Part of a small language model's weights.
Size: width 576, MLP 1536 GeGLU.
Architecture: RMSNorm before and after each block, no biases in attention or MLP.
Training: a variant of Adam for these matrices, 5604 steps.
MLP neurons of a small language model. Each row is named by its layer, matrix (gate and up: input weights; down: output weights) and neuron, and shows model dimensions 160-223. Each number is 200 + 30 x the weight over its row's rms, rounded and kept within 0 to 999. A neuron's up and down rows have the sign that makes its largest values positive.
Before each neuron's rows, "fires before" lists the tokens most often just after its 100 highest values on Wikipedia text that the model never trained on; "fires after" lists the tokens most often just before its 100 highest values on Wikipedia text that the model never trained on. A number after a token or word is its count.

fires before: " " 77, "," 7
fires after: "1" 30, "3" 14, "6" 9, "5" 6, "8" 6, "4" 6
L7.gate927,101,207,225,194,201,222,187,164,167,228,184,203,198,186,199,148,189,203,208,230,149,200,202,189,136,204,167,236,185,199,168,234,184,218,165,214,200,186,158,203,220,300,192,204,222,223,240,248,203,194,152,172,213,177,193,172,235,150,170,224,255,243,200,219
L7.up927,187,269,193,226,222,204,225,167,167,212,201,192,208,172,191,140,240,202,201,188,176,194,159,175,240,219,186,220,168,179,205,218,267,202,196,167,202,179,156,158,163,126,213,199,160,242,252,207,245,238,198,206,166,160,252,207,203,222,213,257,164,205,208,189
L7.down927,179,207,199,197,221,165,180,144,180,238,172,204,194,201,199,226,215,206,193,202,239,180,218,188,203,204,185,197,184,192,143,149,172,171,203,197,239,140,138,225,168,206,178,158,201,243,198,205,200,123,150,171,214,221,113,214,228,221,246,171,213,214,247,188

fires before: " " 71, "0" 7, "\n" 6
fires after: "3" 19, "1" 19, "2" 17, "0" 14, "7" 7
L3.gate1502,196,198,160,179,187,210,248,201,161,168,181,224,181,206,161,198,200,193,219,181,280,165,179,191,265,218,184,176,163,197,191,218,203,209,215,243,172,236,221,204,251,163,265,192,164,172,217,190,143,188,184,189,194,174,162,238,237,208,218,201,212,214,144,193
L3.up1502,258,212,196,222,193,248,185,217,190,214,218,255,237,242,148,206,200,207,180,208,230,266,157,166,197,193,238,209,161,195,225,185,237,282,158,178,224,252,225,207,219,228,164,214,180,185,226,183,166,238,235,247,254,179,149,158,250,195,211,218,231,211,183,196
L3.down1502,225,251,222,163,157,144,210,190,200,214,197,230,239,246,216,149,201,178,265,210,232,173,198,178,239,179,197,201,199,198,156,196,135,198,216,243,239,175,199,164,179,169,206,253,256,180,226,203,213,197,195,236,173,178,204,227,179,214,185,224,228,178,217,200

fires before: "3" 21, "0" 19, "1" 11, "5" 9, "ch" 8
fires after: "4" 22, "5" 13, "3" 10, "8" 8, " " 7
L6.gate667,171,176,216,174,201,207,238,187,236,179,183,193,224,203,194,189,188,213,135,175,262,222,168,196,167,245,142,188,201,221,208,207,205,202,153,183,187,220,184,240,224,195,203,208,179,171,194,221,153,205,201,202,172,186,194,205,189,189,224,142,195,164,165,176
L6.up667,192,244,214,219,205,240,226,164,247,183,202,193,210,144,214,259,220,158,195,182,209,193,177,251,211,195,235,120,179,217,222,197,196,199,147,243,153,184,187,231,228,171,184,202,205,196,166,163,238,156,167,207,194,212,233,230,180,242,195,196,170,230,181,232
L6.down667,171,176,220,198,201,204,204,208,239,204,207,157,163,200,187,203,212,248,199,175,200,199,210,190,205,205,200,210,121,194,164,208,231,192,234,208,200,217,204,225,205,143,80,255,125,171,184,191,197,175,233,220,207,188,155,188,193,197,198,239,211,217,229,190

fires before: " |" 25, "%" 19, "5" 5, ";" 5, "7" 4, "9" 4
fires after: "." 75, "2" 4, "9" 4
L6.gate1084,222,158,204,201,215,193,182,127,172,194,263,225,211,188,248,237,233,179,195,164,190,191,205,210,175,183,182,217,225,196,211,204,186,209,178,184,172,211,245,207,235,249,187,186,188,242,185,176,205,223,221,138,152,212,204,147,173,218,243,164,254,189,151,172
L6.up1084,237,194,177,241,196,203,203,211,197,256,144,183,205,192,179,205,157,156,194,221,173,221,167,237,192,176,190,142,194,154,200,162,123,225,206,202,196,178,184,180,208,177,264,257,215,173,212,176,187,202,168,194,255,179,210,225,220,211,190,231,164,190,280,206
L6.down1084,172,193,147,198,211,251,164,193,161,225,182,196,192,170,161,225,185,188,205,175,190,165,198,184,188,237,207,217,179,183,183,238,182,230,174,213,226,197,203,162,238,235,230,182,181,249,185,188,165,161,227,188,215,237,169,183,182,203,192,193,186,160,188,256

fires before: "6" 16, "3" 14, "2" 14, "7" 10, "5" 10
fires after: "1" 100
L3.gate611,205,216,168,175,199,193,265,207,220,244,142,157,150,210,170,207,222,210,199,221,191,206,207,231,180,187,216,222,169,212,212,199,161,155,191,271,196,281,236,214,183,159,226,214,249,195,209,221,197,209,182,183,202,194,220,184,215,160,210,233,208,221,201,192
L3.up611,224,254,203,262,217,231,140,177,171,207,169,188,150,217,205,169,163,171,213,233,177,218,168,207,203,191,192,189,188,221,173,162,157,230,150,204,231,219,189,254,176,179,219,230,195,193,152,154,195,242,157,196,167,209,200,189,163,201,183,187,208,226,222,213
L3.down611,157,174,175,202,193,142,215,212,205,177,193,242,159,210,252,269,178,185,219,157,135,184,211,247,158,210,204,236,231,194,152,217,174,189,219,230,201,193,174,216,202,227,198,191,204,222,237,198,158,178,205,223,222,220,147,194,217,216,182,180,163,156,230,132

fires before: " |" 24, "," 13, "–" 9, ";" 6, ":" 6, "3" 6
fires after: "0" 37, "2" 14, "5" 14, "." 10, "6" 9, "4" 7
L3.gate1366,233,150,217,185,204,200,201,205,194,241,230,220,227,259,186,141,182,236,155,219,162,257,147,177,187,190,216,219,199,185,165,146,241,234,237,216,165,201,231,210,183,207,225,187,175,187,162,150,176,127,168,239,259,248,144,163,229,207,233,211,261,180,144,214
L3.up1366,240,197,224,130,205,198,136,234,161,186,222,174,197,227,163,181,163,186,171,236,235,215,154,229,205,205,164,226,170,215,224,192,185,223,205,178,219,229,172,211,223,228,214,207,157,176,179,183,188,201,193,192,237,141,162,218,195,224,191,152,239,178,160,203
L3.down1366,193,234,176,240,178,210,154,201,189,261,184,202,205,238,234,224,190,225,190,215,220,213,143,195,198,252,180,232,165,194,190,204,239,221,246,199,148,184,226,183,240,214,202,203,224,169,222,232,225,175,180,204,202,186,214,238,233,216,207,231,171,187,178,266

fires before: "1" 37, "0" 20, "2" 13, "3" 7, "5" 6, "4" 5
fires after: "0" 24, "1" 18, "2" 13, "4" 12, "5" 10, "3" 10
L7.gate1235,237,262,254,221,165,188,216,206,168,195,141,236,165,194,201,207,238,178,234,216,251,169,205,222,158,176,204,174,237,179,188,235,203,218,175,204,207,159,208,213,215,186,184,196,195,195,221,223,168,155,258,191,157,158,225,191,196,211,279,198,227,206,162,180
L7.up1235,158,216,258,151,220,255,148,225,149,201,173,190,185,194,179,249,157,210,177,179,194,188,171,198,224,173,153,205,241,212,241,173,182,229,186,201,166,255,171,227,192,189,149,201,236,171,172,205,233,186,167,228,138,253,246,224,172,201,200,237,227,203,175,228
L7.down1235,205,205,218,224,248,185,216,224,171,217,207,251,158,218,153,183,206,240,189,206,181,207,169,190,206,188,164,205,174,232,172,194,209,181,221,217,198,163,210,225,177,209,193,236,190,227,174,211,211,164,236,192,156,157,144,183,216,191,205,211,212,155,199,199

fires before: "8" 14, "5" 12, "1" 11, "0" 11, "4" 10, "3" 10
fires after: "." 32, "6" 10, "9" 9, "0" 9, "5" 8, "1" 7
L6.gate240,270,206,185,179,233,180,206,216,240,182,198,224,139,187,194,154,194,241,196,235,219,175,134,187,152,190,195,202,262,253,182,249,178,193,193,217,182,200,204,179,174,235,241,164,228,205,219,193,184,170,221,159,219,226,243,266,196,225,189,207,243,139,186,186
L6.up240,174,204,187,235,124,145,181,169,199,209,185,217,210,186,173,208,203,226,153,235,215,202,172,185,224,183,147,223,230,224,231,238,151,243,212,214,191,204,177,192,174,191,198,179,205,242,212,153,220,195,186,210,193,202,178,231,201,239,182,258,199,222,169,207
L6.down240,179,227,170,184,192,140,203,205,203,131,156,236,218,140,200,204,170,171,133,228,238,204,195,183,188,203,199,167,173,243,244,174,203,224,177,245,150,205,214,167,185,250,172,215,197,216,180,155,234,196,194,170,150,225,207,215,239,164,170,211,179,195,222,135

fires before: "2" 13, "5" 12, "7" 11, "8" 11, "9" 10, "1" 9
fires after: "0" 27, "4" 14, "6" 12, "3" 9, "1" 8, "5" 7
L3.gate246,167,225,209,177,215,203,191,215,198,161,196,209,153,173,207,216,249,150,191,240,232,216,202,174,166,131,234,216,176,210,206,203,207,142,189,221,143,210,158,177,261,171,156,169,215,208,185,195,295,197,233,191,219,213,163,197,197,190,225,200,229,193,192,173
L3.up246,189,157,156,212,181,240,184,167,189,232,208,226,233,201,240,138,179,198,167,183,194,175,198,232,177,251,211,221,230,178,174,186,192,182,232,205,247,218,180,156,192,156,155,215,209,164,225,234,194,248,190,225,211,275,172,253,218,211,206,207,213,241,241,231
L3.down246,183,232,217,195,197,165,226,204,203,185,220,202,200,206,234,221,202,185,174,178,219,264,249,221,243,223,208,197,228,202,184,187,201,203,236,190,179,134,181,258,187,216,191,217,207,209,195,174,179,210,232,177,238,202,155,152,184,226,255,219,214,185,163,154

fires before: "1" 55, "6" 12, "7" 7, "0" 6
fires after: "0" 20, "9" 15, "2" 15, "–" 13, " " 12, "1" 6
L7.gate327,152,173,217,138,236,187,224,189,194,230,193,179,215,208,213,138,238,211,223,241,215,210,240,194,211,194,154,206,200,171,195,215,189,200,239,172,132,197,236,205,220,201,209,251,228,214,179,191,194,177,178,130,198,217,171,153,232,218,217,170,238,175,192,219
L7.up327,220,202,228,171,188,154,164,220,157,235,148,229,166,145,219,233,179,220,184,222,213,224,268,168,226,185,205,212,189,199,235,144,189,250,150,241,254,147,170,249,231,173,177,248,271,228,183,151,201,215,236,265,211,204,177,234,200,210,192,179,182,190,173,208
L7.down327,171,210,255,173,212,165,214,179,191,156,207,216,231,197,155,158,211,235,248,163,203,227,176,212,218,201,249,220,158,244,154,174,185,181,234,182,174,209,196,185,188,190,220,231,231,219,156,176,226,225,182,193,215,209,179,196,221,192,187,161,163,168,224,213

fires before: " " 93
fires after: "1" 17, "7" 13, "2" 11, "5" 11, "6" 11, "0" 10
L3.gate1305,161,243,227,199,200,230,158,246,221,227,204,228,233,205,245,218,175,200,212,200,185,164,178,242,137,208,193,208,246,209,239,233,243,206,201,215,236,240,189,238,234,192,206,181,219,176,214,208,252,173,212,180,196,191,225,231,228,206,197,196,188,192,211,196
L3.up1305,219,196,211,244,160,206,157,193,190,207,231,144,196,173,183,211,167,246,153,213,221,180,170,173,194,236,153,217,250,190,180,238,201,220,164,195,216,221,154,193,233,240,223,204,112,170,213,201,180,261,189,177,186,165,200,220,198,211,173,229,179,200,204,195
L3.down1305,205,197,214,235,262,226,204,249,200,193,245,174,151,207,197,192,186,216,180,215,218,172,169,208,199,229,188,183,187,220,153,238,172,129,205,221,139,175,188,176,174,174,205,241,203,211,231,248,198,208,145,197,223,242,216,221,197,246,208,237,189,260,212,234

fires before: "1" 22, "2" 18, "3" 17, "0" 12, "5" 9
fires after: "9" 55, "–" 16, "0" 11, "6" 4, "1" 4
L6.gate897,214,197,169,205,273,263,205,236,178,232,134,158,209,182,208,165,198,210,218,215,218,238,192,184,172,221,192,198,181,168,188,219,207,211,186,175,206,141,222,189,122,187,182,283,182,216,203,251,205,212,221,186,201,227,224,187,216,221,201,210,207,211,201,174
L6.up897,145,184,221,176,227,176,208,218,184,222,221,167,275,166,199,219,228,223,130,186,147,233,186,234,210,193,199,199,185,161,203,239,171,278,237,248,202,191,173,240,139,195,251,183,197,213,112,215,204,149,168,198,223,231,201,216,187,193,204,153,251,199,200,204
L6.down897,194,210,161,139,199,165,178,169,281,190,244,208,228,189,175,229,252,191,250,237,163,130,265,204,179,179,189,190,139,159,250,224,152,262,204,229,167,220,202,190,214,206,254,198,168,197,156,173,233,202,208,242,196,199,178,199,225,196,180,223,199,198,204,200

fires before: " " 80, "\n" 15
fires after: "1" 36, "0" 21, "3" 13, "2" 11, "7" 5, "6" 5
L3.gate664,232,222,159,214,185,205,212,227,169,197,209,191,197,193,244,197,206,207,246,202,189,228,202,173,215,198,182,151,224,175,220,231,202,207,220,159,170,176,186,231,230,185,261,239,205,193,190,209,175,203,164,277,214,189,144,218,227,143,161,213,225,213,159,186
L3.up664,201,204,237,232,195,153,166,158,205,214,183,170,201,202,176,178,242,214,193,176,238,181,186,231,218,218,221,201,209,225,262,125,251,225,180,206,192,206,202,173,210,219,187,260,249,191,220,171,176,208,202,201,214,207,155,236,290,226,254,186,227,125,108,183
L3.down664,190,208,194,169,230,179,202,204,199,176,247,204,150,200,216,202,239,224,205,228,147,228,170,192,195,196,112,139,234,176,201,298,219,198,176,269,181,203,208,236,232,152,258,215,222,253,182,229,221,195,162,186,188,194,177,187,203,158,161,190,223,209,172,223